config = dict(
    num_hidden_layers=12,
    hidden_size=1024,
    num_attention_heads=12,
    num_key_value_heads=12,
    head_dim=64,
    intermediate_size=4096,
    vocab_size=12794,
    hidden_act='gelu',
    norm='layernorm',
    norm_place='pre',
    norm_eps=1e-05,
    positions='rope',
    rope_theta=10000.0,
    rope_fraction=0.25,
    qk_norm=False,
    attn_scale=0.125,
    bias='all',
    tie_word_embeddings=False,
    parallel_block=True,
    init='normal',
    init_std_qkv=0.0149,
    init_std_o=0.00351,
    init_std_up=0.0149,
    init_std_down=0.00152,
    optimizer='adamw',
    learning_rate=0.00037,
    beta1=0.9,
    beta2=0.99,
    weight_decay=0.32,
    lr_head=0.00435,
    max_grad_norm=1.0,
    warmup_steps=484,
    schedule='cos',
    final_lr_fraction=0.1,
    batch_tokens=131072,
    max_seq_len=1024,
    doc_mask=True,
    train_tokens=1013000000,
    max_steps=7729,
    dataset='wikipedia_en',
)
MLP neurons of a small language model. Each row is named by its layer, matrix (up: input weights) and neuron, and shows model dimensions 48-175. Each number is 128 + 32 x the weight over its row's rms, rounded and kept within 0 to 255.
A block is one neuron, or neurons of one layer that tend to fire together. After each block is what it responds to, as a language model described it from the Wikipedia text at the highest values.

L9.up164 [142 151 160 108 156 150 121 134  88 215 104 109 176 179 112 123 168  88  65 158 140 135 106 137 145 124 149 106 166 120 146 143 131 202 152 134 168 145 177 147  92 202 103 144 149 116 155 123 176 133 105 134 147  75 155 149 138 181 117 125 148  98 109 164 131 136 132 152 123 153 118 108 129 111 124 117 134 107 147 169 111 162 122 186  97 124 111 132 108  61 118  94 148 146 145 167 107 120  74 117  98  80 153 170 111 104 153 167 119 113  95 134 137 120 125 118 123 102  76 180  64 131 162 197 129 139 111 202]
L9.up1205 [ 61 149  55 130 112 165 101 149 116 144 125 137 146 138 125 129 183 131  85 150  63 167 115 119 165 138  92  92  84 177 132 191 110 157 190  66 143 103 144 110  78  92 131 119 132 161 108  59 141 125  78  86  66 129 145 109 119 159  96 119 104 128  55 107 116 139  76 153 139 184 133 117 120 116 127 130  96 135  86 163 151 118  72 151 134  89  79 126 160 135  74 111 206 141 111 106 145 138 123 113 131 144 140  96 149 132 136  95 132 168 115  46  89 170 154  52 109 175 161 145 173 112 111 188  89  80 182  95]
L9.up1748 [121 123 117 101 103  82 176 106 116 166 132 134 188 140 131 109 135 115 124 112 175 137 136 183 104  36 113  88 139 150 162 100 134 163  98 120 145 153  90 162 147 165 161 162 122  98 162 119 192 170 161  99 114  81 157 125 144 211 130 111 106 138 119 140 169 163 123 198 128  87 125 133 169 175 161  83  94 152 106 101  63 158 111 166 129 169  99 164 150  99 107 124 120 134 129 137 126 177 133  78 179 116 168 121 143 135 128 139 183  70 159  95 107 125 162 154 130 173 135  98 103 110 143 195 118 160  85 126]
L9.up1947 [ 74  98  75 110  92 128 146 100 134 144 138  94 124 132 154 132 140 101 119 173 109 166  62 172 143 104 153 114 142 133 101 162  90 150  99  69 121 125 129 184 181 184 180 110 115 184  67 133 118 136  93 163 156 146 117 118 140 148 179 174  89  99 104 124 157 161 159 150 157 128 128 116 138 153 144  61 103  85  88 156 137 142  55 167 153  94 169 101 147 143 138 105 178 139 158  93 134 124 153  59 119 126 164 117  70 139 163 148 133 132  78 138 145  63 123  74 108 103 135 134 141 108 195 112  94 141  99 133]
L9.up1973 [151  85  81 135  71 193 162  36 103 145 151 116 160  96 212 129 102  62  83 136  89  98  80 146 146 123 139 142 188 118  80 127 103 137 105 100 118 132 162 180 152  94 130 142 139 168  74  92  91 158  91 114 157 126 111 154 145 201 109 152  85 141 126 113 125 131 179 109 114 129 152  95 161  91 103 129  98 109 118 141 123 122 140 103  89 148 185 146 136  38 123 107 131 115  81 120 136 108  96 149 106 120  90 101 131 114 125 163 123 112 134 103 156 118 131 158 145 124 134 170 205 127 175 132 149 124 168 101]
L9.up2920 [148 120  96  60 103  85  54  65  98 183 121 133 130 111  60 166 121 168 110 106 176 175 143 173 144  49 111 158 163 165 141 132 128 176 194 149 147 145 184  90 148 116 104 101 135 107 145 132 139 172 171 110 155  88 110 122 193 152 123  34 121 162  93 145 123  91 109  91 162 162 112  84 147 148 144 147 172 170 181 162 106 146 109 110 120 121 104 117 110  99  76 119  84 153 166 114  91 165 112 163  86 128 115 151 104 144 144 105 113 123 158  47 172 113 139 171 168 217 162 135 168 133 142 146 133 224 189  95]
L9.up3069 [ 70  79  87 148 130 167 118  62 174 153  60 243 178  83 153 154 124 104  88 230 131 125 138 152 145  94  98 155 122 160 144 165 119 106  74 132 117 185  91  87 142 163 143 152 105 132 145 124 120 158 126 100 135 102 152 178 146  90 158 155 131 180 111 140 138 131 122 168 132  86 151 109 106 140 132  96 107 125 130 137  59 116 143 163 117 131 148  98 121 111 177 171 177 117 119 171  96 118  97  64 162 129 131 148 173  88  71  96  89 133 122 107 149 109 110 118 123 110 102 137 140 139 127 137 107 119 136 130]
L9.up3280 [149  87 115  73 113 120 154 101 154 192 115 132 144 116  92 105 123 105 136  68 135 141 121 156 126 174 141  78 154 119 134 186  96 148 100  85 110 100 194 136 100 156 119 102  58 121 143 136 120 169 143 141 119 119 155 131 114 147 132 142 164 176 146 190 113 169 111 117 130 142 141 124 134 142 108 135 122 128 130 109 107 158 154 123 141  86 116 111 121 120 126 134 101 127 146 125 160 188 120 140 105 134 103  99 125 138 117 131 124 144 167 127 130 155 137 140 146 209 110 120  94 160 116 180 119 148 153 100]
Boundary after proper names

L6.up789 [116 180 110 162 134 170 146 133 147 111 114 133 157 129 190  95 177 168 120 166 155 127  67 117  77  88 113  81 116  96 121 134 107 124 181 118 129  83  99 117 126 142 116  90 208 171  24  78  84 143 122 121 204 148 173  99 161 146 137 136 135 105 142 164 169 113  80 182  95  82 187 140 141 176 155 159 172  95 121 107 123 173 150 184 123 202 159 150 113 116 131 121 132 126 143  68 117 131 177  69 110  83 205 133  73  77 143 140 142 109 155 115 149 148  84 147 137 161 113 141 123 115 145 175  87 196  96 152]
L6.up901 [131 215 120 128 154 101  69  97 134 126 114 155 158 189 130 164 114 122 151 166 147 145  96  90 101 167  63 161 119 153 124 154 143 113  78 116 189 137  51 146 146 122  88 125 152 135 110 138  64 145 104 100 201 144 126 130 218  90 145  95  95  85 138 105 149  96  76 138 117 150 175 120 138 152 113 187 146  88 119  89 151 123 143 161 150 194 161 160 131 106 153 168 110 168 155 143  97  97  55 123 120  88 111 169  76 139  91 137 138 122 133  74 145 148 113 189 106 149  96  97 130 159 144 118 135 197 151 119]
Word-final adjective suffixes

L9.up45 [143 126  89 148 141 109 132 109 106 169 130 155 120 156 111 114 111 157  93 137 151 174 110  99 177 151  96 112 132 160 117 126 121 129 127  42 129 160  97  72 100 163 122 120 175 174 164 150  83 168 113 146 102 175 131 110 250 150 119 100 189 123  53 126 175  59 130 133  93 134  96 109 103  63  51 121  66 116  96 142  78 145 123 166 127 137 132 159 136 141 138 155 126 139 122 167 121 144  92 130  88 103 124 159 114  95 135  93 134 172  59 145 144 188 122 153  92 133 160 194  84 126 189 141 166 103 104 126]
L9.up956 [156 111 128 172 128 220  84 102  68 139 128 163  73  93 110 155 148 182  81 113 122 149 124 113 118 118 142 125 154 212 144 123 120 138 179 179  94 140 136  98  76 134 167 174 139 111 121 137  78 186 215 154  84  95 146 158 127 177  91  75 149 160 120 106 143 106  96 111 155 155 120 116 127  58 139 159 170 134 107 132 153 100  66 125 146 100 138 119  76 130 136 165 143 168 137 133  79 118 104  94 172 150  71 145 108 105 127  67 143 155 144 151 110 153 141 164 150 157 119  98 118 144 175  93  82 102  90 126]
L9.up1115 [142 162 109 159 132 111 154  54 141  63 110  95 121  90 151 135 128 121 129 104  85 174 156 152 107 125 113  86 173 146 133 115 113 100 142 142  94  97 135 105 108  93  62 112 108 101 112 133 114 102 131 105 107  90 124 164 113 155 113 117 128 108  60 153 170 135 143  73 103 117 143 134 104 140 100 136 180 172 166  54 119  93 155 169  78  83 134 203 167 156 177 100 132 163  96 109  96 157 141  75 122 159 139 113 122 127 134  72 183 140 131 164 166 148 138 175  96 111 163 112 142 144 172 149 140 149 110 119]
L9.up1702 [ 98 141 114 133 110 186 109 109 127 111 108 140 121 167 137 122 125 169 147  80 165 144 127 139 173 114 170  96 132 157 116  46 142 208 166  72 123 154  71 135 118 138  85 136  88 156 117 173  91 243 118 151 133  84 129 129 134 206 160 151  70 128  89  95 158 111  87 128  79 120 163 149 119  61 133 108 107 115 121 116 143  73 139 124 186 142 152  97 120 105 111 162 110 129 100 123 109 148 146 112  50 153 104  86 125 121 185 113 116 102  91 127 123 149  69  85 122 155 103 117  56 156  98 150 114 111 138 103]
L9.up3120 [185 148 124 119 176  50 148 109 147 128  85 122 121 206 130 134 155  49  93 165 136 162 105 107 161 150 162 100  86 151 139 118 107 112 154  48 155 151 155 141 166 107  93 149  91 168 108 138 147 151 139 118  76 152 155 176 129 169 127 104 112 101  78  51 112 190 117  73 151 110  94 101 158 102 101 123 123 111 164 126 124 154 114 125 112 168 144 116 146  95 109 204 147 138 159 174  91 129 138 122 150 135 103 188 155 110 165 136 117 163 165 107 115 140 128 117  94 160 137  88 128 184 128  96  88 122 171 152]
L9.up3294 [175 181 111 134  90 187 121 145 191  98 182 157  94  82  83 112  52  60 144 152 152 108 134  64 160 123 102  86 172 158 125 118  67 147 173 139 105 196 100  98  92  99 105 153 109 158 125 157 164 169 148 121 103 108 124 174 129 111 158 103  74 129  81  92  99 109 156 138  87 135 120 164 126 122 130 128 122 110 168 146 115 115 120 126  99 155 188 111 125  92 118 189 124 135 148 108 165 145 113 136 180  99 103 101 149 138 177  74 124 105 119 104 206 176 144 129  99 108 163 152 135 180 147 117 157 155 136 112]
L9.up3892 [123 159 144  78 176 149 200  96 135  90 152  68 125 140 139 174 191 150 139 138 125 132 106 125  81 146 153 140 162 105  84 132 116 135  96  93 106 111 173  57 142 156 121 110 195 144 145 123 122 164 125 145 112 135 131 100 125 137  68 128 155  95 150 112  68 122 144  89  22 122 135 114 135 118 132 152 149  91 111 118 178 128 139 159 110 139  94 144  95 149 127 155 125 144 116 124 102 126 139 146  81  93 136 162 111 147  50 123 118 142  87  78 170 122  94 130  92 153 113  92 107 198 133  69 173 119 143 165]
L9.up3941 [108 223 139 130 105 170 141  92  69 154 114 181 128 127 114  75 105 159 128 130 136 147 114 121 111  97  37 136 179 130 130 150  91 153 167 141  83 156 138 123  78 139 142 101 158  84  88 113  97  51 187  42 145 120 175 176 137 137 108 145 120  88 154  95 136 106 135  90  70 126 130 134 105  91  72 160 135 169 131 118 184 107 120 159 127  51 174 105 153 128 151 125 114 102 123  61  85 126 120 149  78 174 116 144 112 170  68  60 110 120 105 181 148 143 137 171  98 128 184 165  94 130 212 133 125 178 118 151]
Possessive apostrophe after names

L5.up721 [103 106 105  88 153  92  73 165 165  83 123 157 156 140 128 113 105 156 116 129  84 124  84  59  82 167 124 120 166 104 196 131 146 122 108 104 166 114 111 157 100 208 152 148 181 162  99 107 107 142 137  98  86  99 155  89 176 121 141 162  91 108 108 130 141 120 195 144 101 165 105 113  66  98 126  73 163 126 168 137 145  88  98 136 171  84 148  82 125 149 160  81 129 202  91 168 124 108 119 141  98 133 109 107 148  53 151 160 124 114 156  92 103 130  92 120 132 121  75 131 154 141 103 130 111 140  95 168]
L5.up736 [109 138 104  86 126 140 122 142 145 161 237 186 127  91 174 111 164 123 194 130  87 126 155 139 101 181 142 158 128 161 144 146 138 104 175 106 146 155 124 147 119 101 116 154  98 106  91 141 130 102  89  77 131 143 126 120 159 104  74 108 126 152 158 125 136 140 100 142 194 139 145 140 110 135 142 159 122 129 119 118  80 176 109 168 118  71 112 126 144 144  96 153 156 199 182 117 125 140 133 129 123 147 153 128  96  83 113 173 128 107 105 161 158  84 124  93 111 138 142 103 153 168 152 183 108  92 171 163]
L5.up3169 [154 141 129 167 112  98  46 171 152 146 143 164 141 101 179 104 127 157 132 172 177  68 126 150 104  95 136 124 141 129 150 132 158 143 155 147 143 106  92 155  77 134 145 134 134 156 110 155 116 151 173  97 129  72 147 177 179 128  84 163 151 149 148 137 167 193  94 150 142 124 108 203  90  91  89 177 132 101 165  78 154 108  73 200 189 124 163 180 114 113 131 114 117 147 179 142  87 119 164 151 145 148  82 130  88 111 114 108 170 122 142 110 118 115  88  97 162 100 159 104 137 154 172 118  76 114 135 166]
L5.up3944 [242  70  49 115 164  99 127  91  89 161 202 142 116 134 137 124 162 147 163 142 153  93   0  20 178 116 182 126 101  81 131 114 147 115  77 142 127 107 134  93 113 167 133 189 107 136 110 118 149 156 139 127 103 126 127  97 151 115 122 145  94 168  98 163 124 113 135 162  69 126 150 180 129 149 136 131 118 141 117 110 108 151 135 153 149 104 138 106 100 130 100  63 162 159 114  93  74  70 170 168  99 179 123  76 151  85  49 136 130  96 108 142  81 135 163  75  67 113 114 135 113 115 150 138 176 118 175 132]
Surname-ending subword pieces

L9.up595 [137 150 118 144 113 152 122 109 173 114 119 109 127  99 120  73 131 124 153 172 167 109 102 137 192  97 173 127 128 158 162  88 114 141 137 140 112 119 113 116 161 136 129 158 153 115 121 170  64 177 143 148 136  86 116 146 120 143 113 128 183 110  99 189 138 165 137 139 148 101  87 108 103 120 129 150 153 143 123 142 105 113 123 150 119 120 129 135  78 121 133 183 139  84 157 159 122 146 163  98  95 168 128 153 103  90 166 156 159  95  88 131 136 161  53 110  43 111 144 154 188 109 119 155 121 143 158 158]
L9.up599 [152 143 118 155 191 148  89  82 125 158 138 177 166 153 139 101 110 145 165  46 120 128 144 119 110 102 154  97  83  78 123  95 145 116 107 104 193 123 139 104 107 141  65  72 124 102  41  99 150 135 159 191 162 112 163 128 125 120 149 103  84 151 151 134 112 149 158 129 159 116  79 110 137  47 166  80 108 108 121 119 132 169 118 194 155 129 150 176 102 117 105 116 104  97 112 129 153 202 168 132 166 104 107 201 122 111 122  82 149 158 140 128 122 106 107 108  78 105 124 129 222 120 132  96  46 122 190 164]
L9.up852 [153 139 191 142 190  87 124  72 133  68 143  93  85 146 117  52 145 109 134 108 193 100 130 109  67 115 151 131 120 155 142 164 165  99 131 160 141 133 168 103 155 127 147 118 108 104 129 125  92 192 111 141 112 131 117  74 178  96 159  75 147 125 138 136  66 193 139 112 182  86 145 134  94 151 171 123 129 178 140  52 194 144 111 164 144 106 127 155 128 120 163 138 104 103 115 114  63 173 100 169 194 105 120 128 144 129 114 147 145 125 148 130 126 116 109 131 147 161 162 139 174  88 107  77 120 169 120 147]
L9.up1454 [115 109 122 133 147 107 144  79 166 133 140 112 117 114 153  71  90  90  89 143 143 115 113 145 188 114 189  59 106 100 106  92  95 100 117  32 141  94 169  93 184 162 132 121 118 108 185 103  98 177 122 132 108 151 119 130 162  94 131 161 145 107 146  82 128 124 141 135 105 139 132 118  95 149 130 168 149 103 135  98 154 151 121 182 123 115 142 146 144 115 126 133 173  95 145 141 125 192 126 110 111  83 144 135  74 138  42 136 136 149 155 113 165 105  93 112  84  93  62 137  61  88  94 113 152  83 117 127]
L9.up2985 [151 128  45  62 199  99  89  74  76 194 118 111 171 178 139  77 117  61 144 138 129 194 129 136 164 214 113  97 108  62 122 134 121 154 139 138 140  82 105 127 122 165 110  98 124 137 119 114 117 119  99 141  71  97 190 112 127 131 156 148  90 128 116 145 149 113 188 152 132 104 116 120 130 133 131  78 170 149 126 150 121 162 107 147 102 111 156 194 164 101 142 153 117 172 155 151 166 152 147 108 176 144 110 125 136  91 125  81 162 177  69 130 149 125 144 112 153  83 113 167  99 101  97  91  94  82 151 122]
L9.up3021 [165 132  55  93 157  76 103 134 143 122  80 182 175 104 107  96 167  90 100 144 124  87 175 122 109 151 105 170 156  82 177 134 130 119 150 132 175  87 166 101  91 134  98 102 172 155 107 130 130 154 100 139 150  64  98 176 120 165 163 111 100  81  94 114 111 138 183  79 149 103 142 134  31 115 133 124 117 100  92 122 103  87 116 165  82 119 123 103  99 104 194 177 155  94 108 189 120 104 125 126 104 133 146 136  88  77 101 129 147 119 148 134 105 183 113  97 156 163 136 149 111 124 126 117 171 162  99 134]
L9.up3179 [ 93 218 125 116 152 119  85  84 198 165 176 127 131 178 109 106 179 117  85 184 133 135 122 142 114 159 109 112 167  67 153 153 136 143 150  76 129 131  85 114 136 158  59 128 116 121  94 156 116 181 185 113  99 138 160 179 107 173  96 128 110  87 131 131  97 120 134  86 126 109 122 157  37  83 143  91 138 110  94 124 108 136  60 219 136 125 151 119 179  92 150 155 133  94 120  99 117 126 178 116 130 125 141 152 147  85  80 115 131  88 132 159 141 118  81  95  93  72 107 184 135 156 105  70 122 116 123 171]
L9.up3521 [131 142 198 125 154 110 118 128 128 132  96 104 132 127 165 134 146 133  91 156  64 117 130 108 191 139 121 123 152 169 138 118 208 147 182 126 141 112 145 136 148 139 108 135 148 126 130 135 110 107 131 172  87  59 134 169 145 198 160 113 125  94  96 195 168  80 165 138 187 149 108 114 121 159 145 158 141 155 168 159 201  65  45 182 155 134 133 153 162  89 125 137 109  96 127  95 174 116 100 104  83 125 192 137 124  63 122 118 157 135 104 174 102 105 104  87  84 116 206 173 103 110 124  95  84 111 107 140]
Mid-word continuation pieces

L5.up1003 [129 126  97  59 130 180 132 161 124 149 123 142 163 220 166 124 107 117  58 174 100 149 118 131  53 106 141  87 122 118 117 115 208 146 161 156  93 158 122 159 104 129  89 168  49  88 101 107 124 155 170 124 103 168 162 146 131  86 125 144 126 172 120 153 163  75 163 169 133 188 122 152 104 135 121  88 109 118  83  75  96 118 114 100 136 154 118 163 142  89 156 109  61  92 141  53  67 122 144 152 114 162 122 161 124 154 157 114 152  64 188 106 109 143 134  70 159 132  77 193 171 140 127 109  94 135 148 158]
L5.up1200 [ 89 172 122 155 174  84 147 147 127 118 137 178 129 122 185  77  72 139 129 107  93  85  82 137 170  97  82 134 119 173 149 116 147 115 170 165 111  83 134 182 170 136 136 131  74 110 139 125   0 167 165 130 123 123 114 132 163 111 102  64 139 154 158 149 137 117 179  91 138  89 131 139 117 108  78 153 134 170 127  71 172 143 136 130 144  80 126  99 179 123 114 141 115 128 147 161 114 140 157 156 149 139 132 163  76 128 149 124  95 123 159  94 178 159 166 108 118 132 187 164 110 143 125 161 101  70 156  85]
L5.up1447 [126 121 108 123  83 153 108 115 136 117  85 136  69 173 205 118 120 145 116 136 150 131 119 138 133 134 120  69 131 200 154  83 122 151 145 162  65 167 144 176 155 121 111 120  99 175  92 109  74 189 139 141 149 140 168 163 122 159 121 104 114 148 129 178 112 134  94 147 146 101 107 179 119 164 108 191 147 146 161  70  94  90  92  83 112 132 152 126 105 151 119 168 100 118  60 152  78 193 142 122 129 186 131 144 118 138 180 154 102 139  93 155 132 114 123 114 164 137 210 140 168 136 190 142  99 138 142 105]
L5.up2293 [ 87 187 161 149 135 167 150 160 139 149 148 164 100 184 105  88 187 149  94 144 120 145 108 129 151 101 140  82 203 108 183 142 130 163 173  88  99 146 154 140 144 146 123 109 102 175  79 164 120 210 130 115 138 118 149 133 127 126 119 134 143 138 118 123 146  57  70 171 177 163 100 109 183 133 132 147 138 123 126  86  38 119 183 186 168 156 149 170 127  91 141 127 114 161 130 106  79 146 169 118 106  73 148 177 131 141 118  87 137 155 134 116 103 142 159  81 144 170  71 187  95  92 183 142  71 164 203 143]
Military unit and operation words

L6.up1689 [118 120 100 103  96 172 146  60 138 126 175 134  95 106 160 132 112 151  87 175 134 130 112 165 201  22 115 124 165 145 109 121 131 171  92 202 128 136 162 110 124 121 109 130 170 155 123 111  88 175 163 107 131  76 110 107 154 144 144  98 161  69 164 154 101 104 169 122 119  62 188 139  71 143 190 242 105 181 104 151 171  87 227 101 154 122 131 180 129 180 163 164 171  92 135  99  81 159 145 148 147 110  91 174  99  31 155 151 185 122 145  78 148 109 123 107 163  98 119  48 149 118 160  86 109  72 164 150]
L6.up4007 [ 79 154 106 116 141 184 115 110 126 119 110 177 167  95 176 105 149  78 140 139 135  66 124 146  46  64 160 133 160 180 140 134 115 135 105 109 134 105 109  98 180  97 107 118 128 142 126  74 131 197 214  95 122 150 127  74 171 109 184  44 138 110  63 198 136  79 109 105 162 107 153 123 104 125 123  93 123 132 115 140 102 106 126 179 151  92 210 187 101 150 117 133 141 131 124 101 112 154  85 116  91 148 131 113 145  80 129  86 152 132  82  88 173 159  98 117 163 103 138 100 118 172 172 125 180 122 102 104]
Year middle digits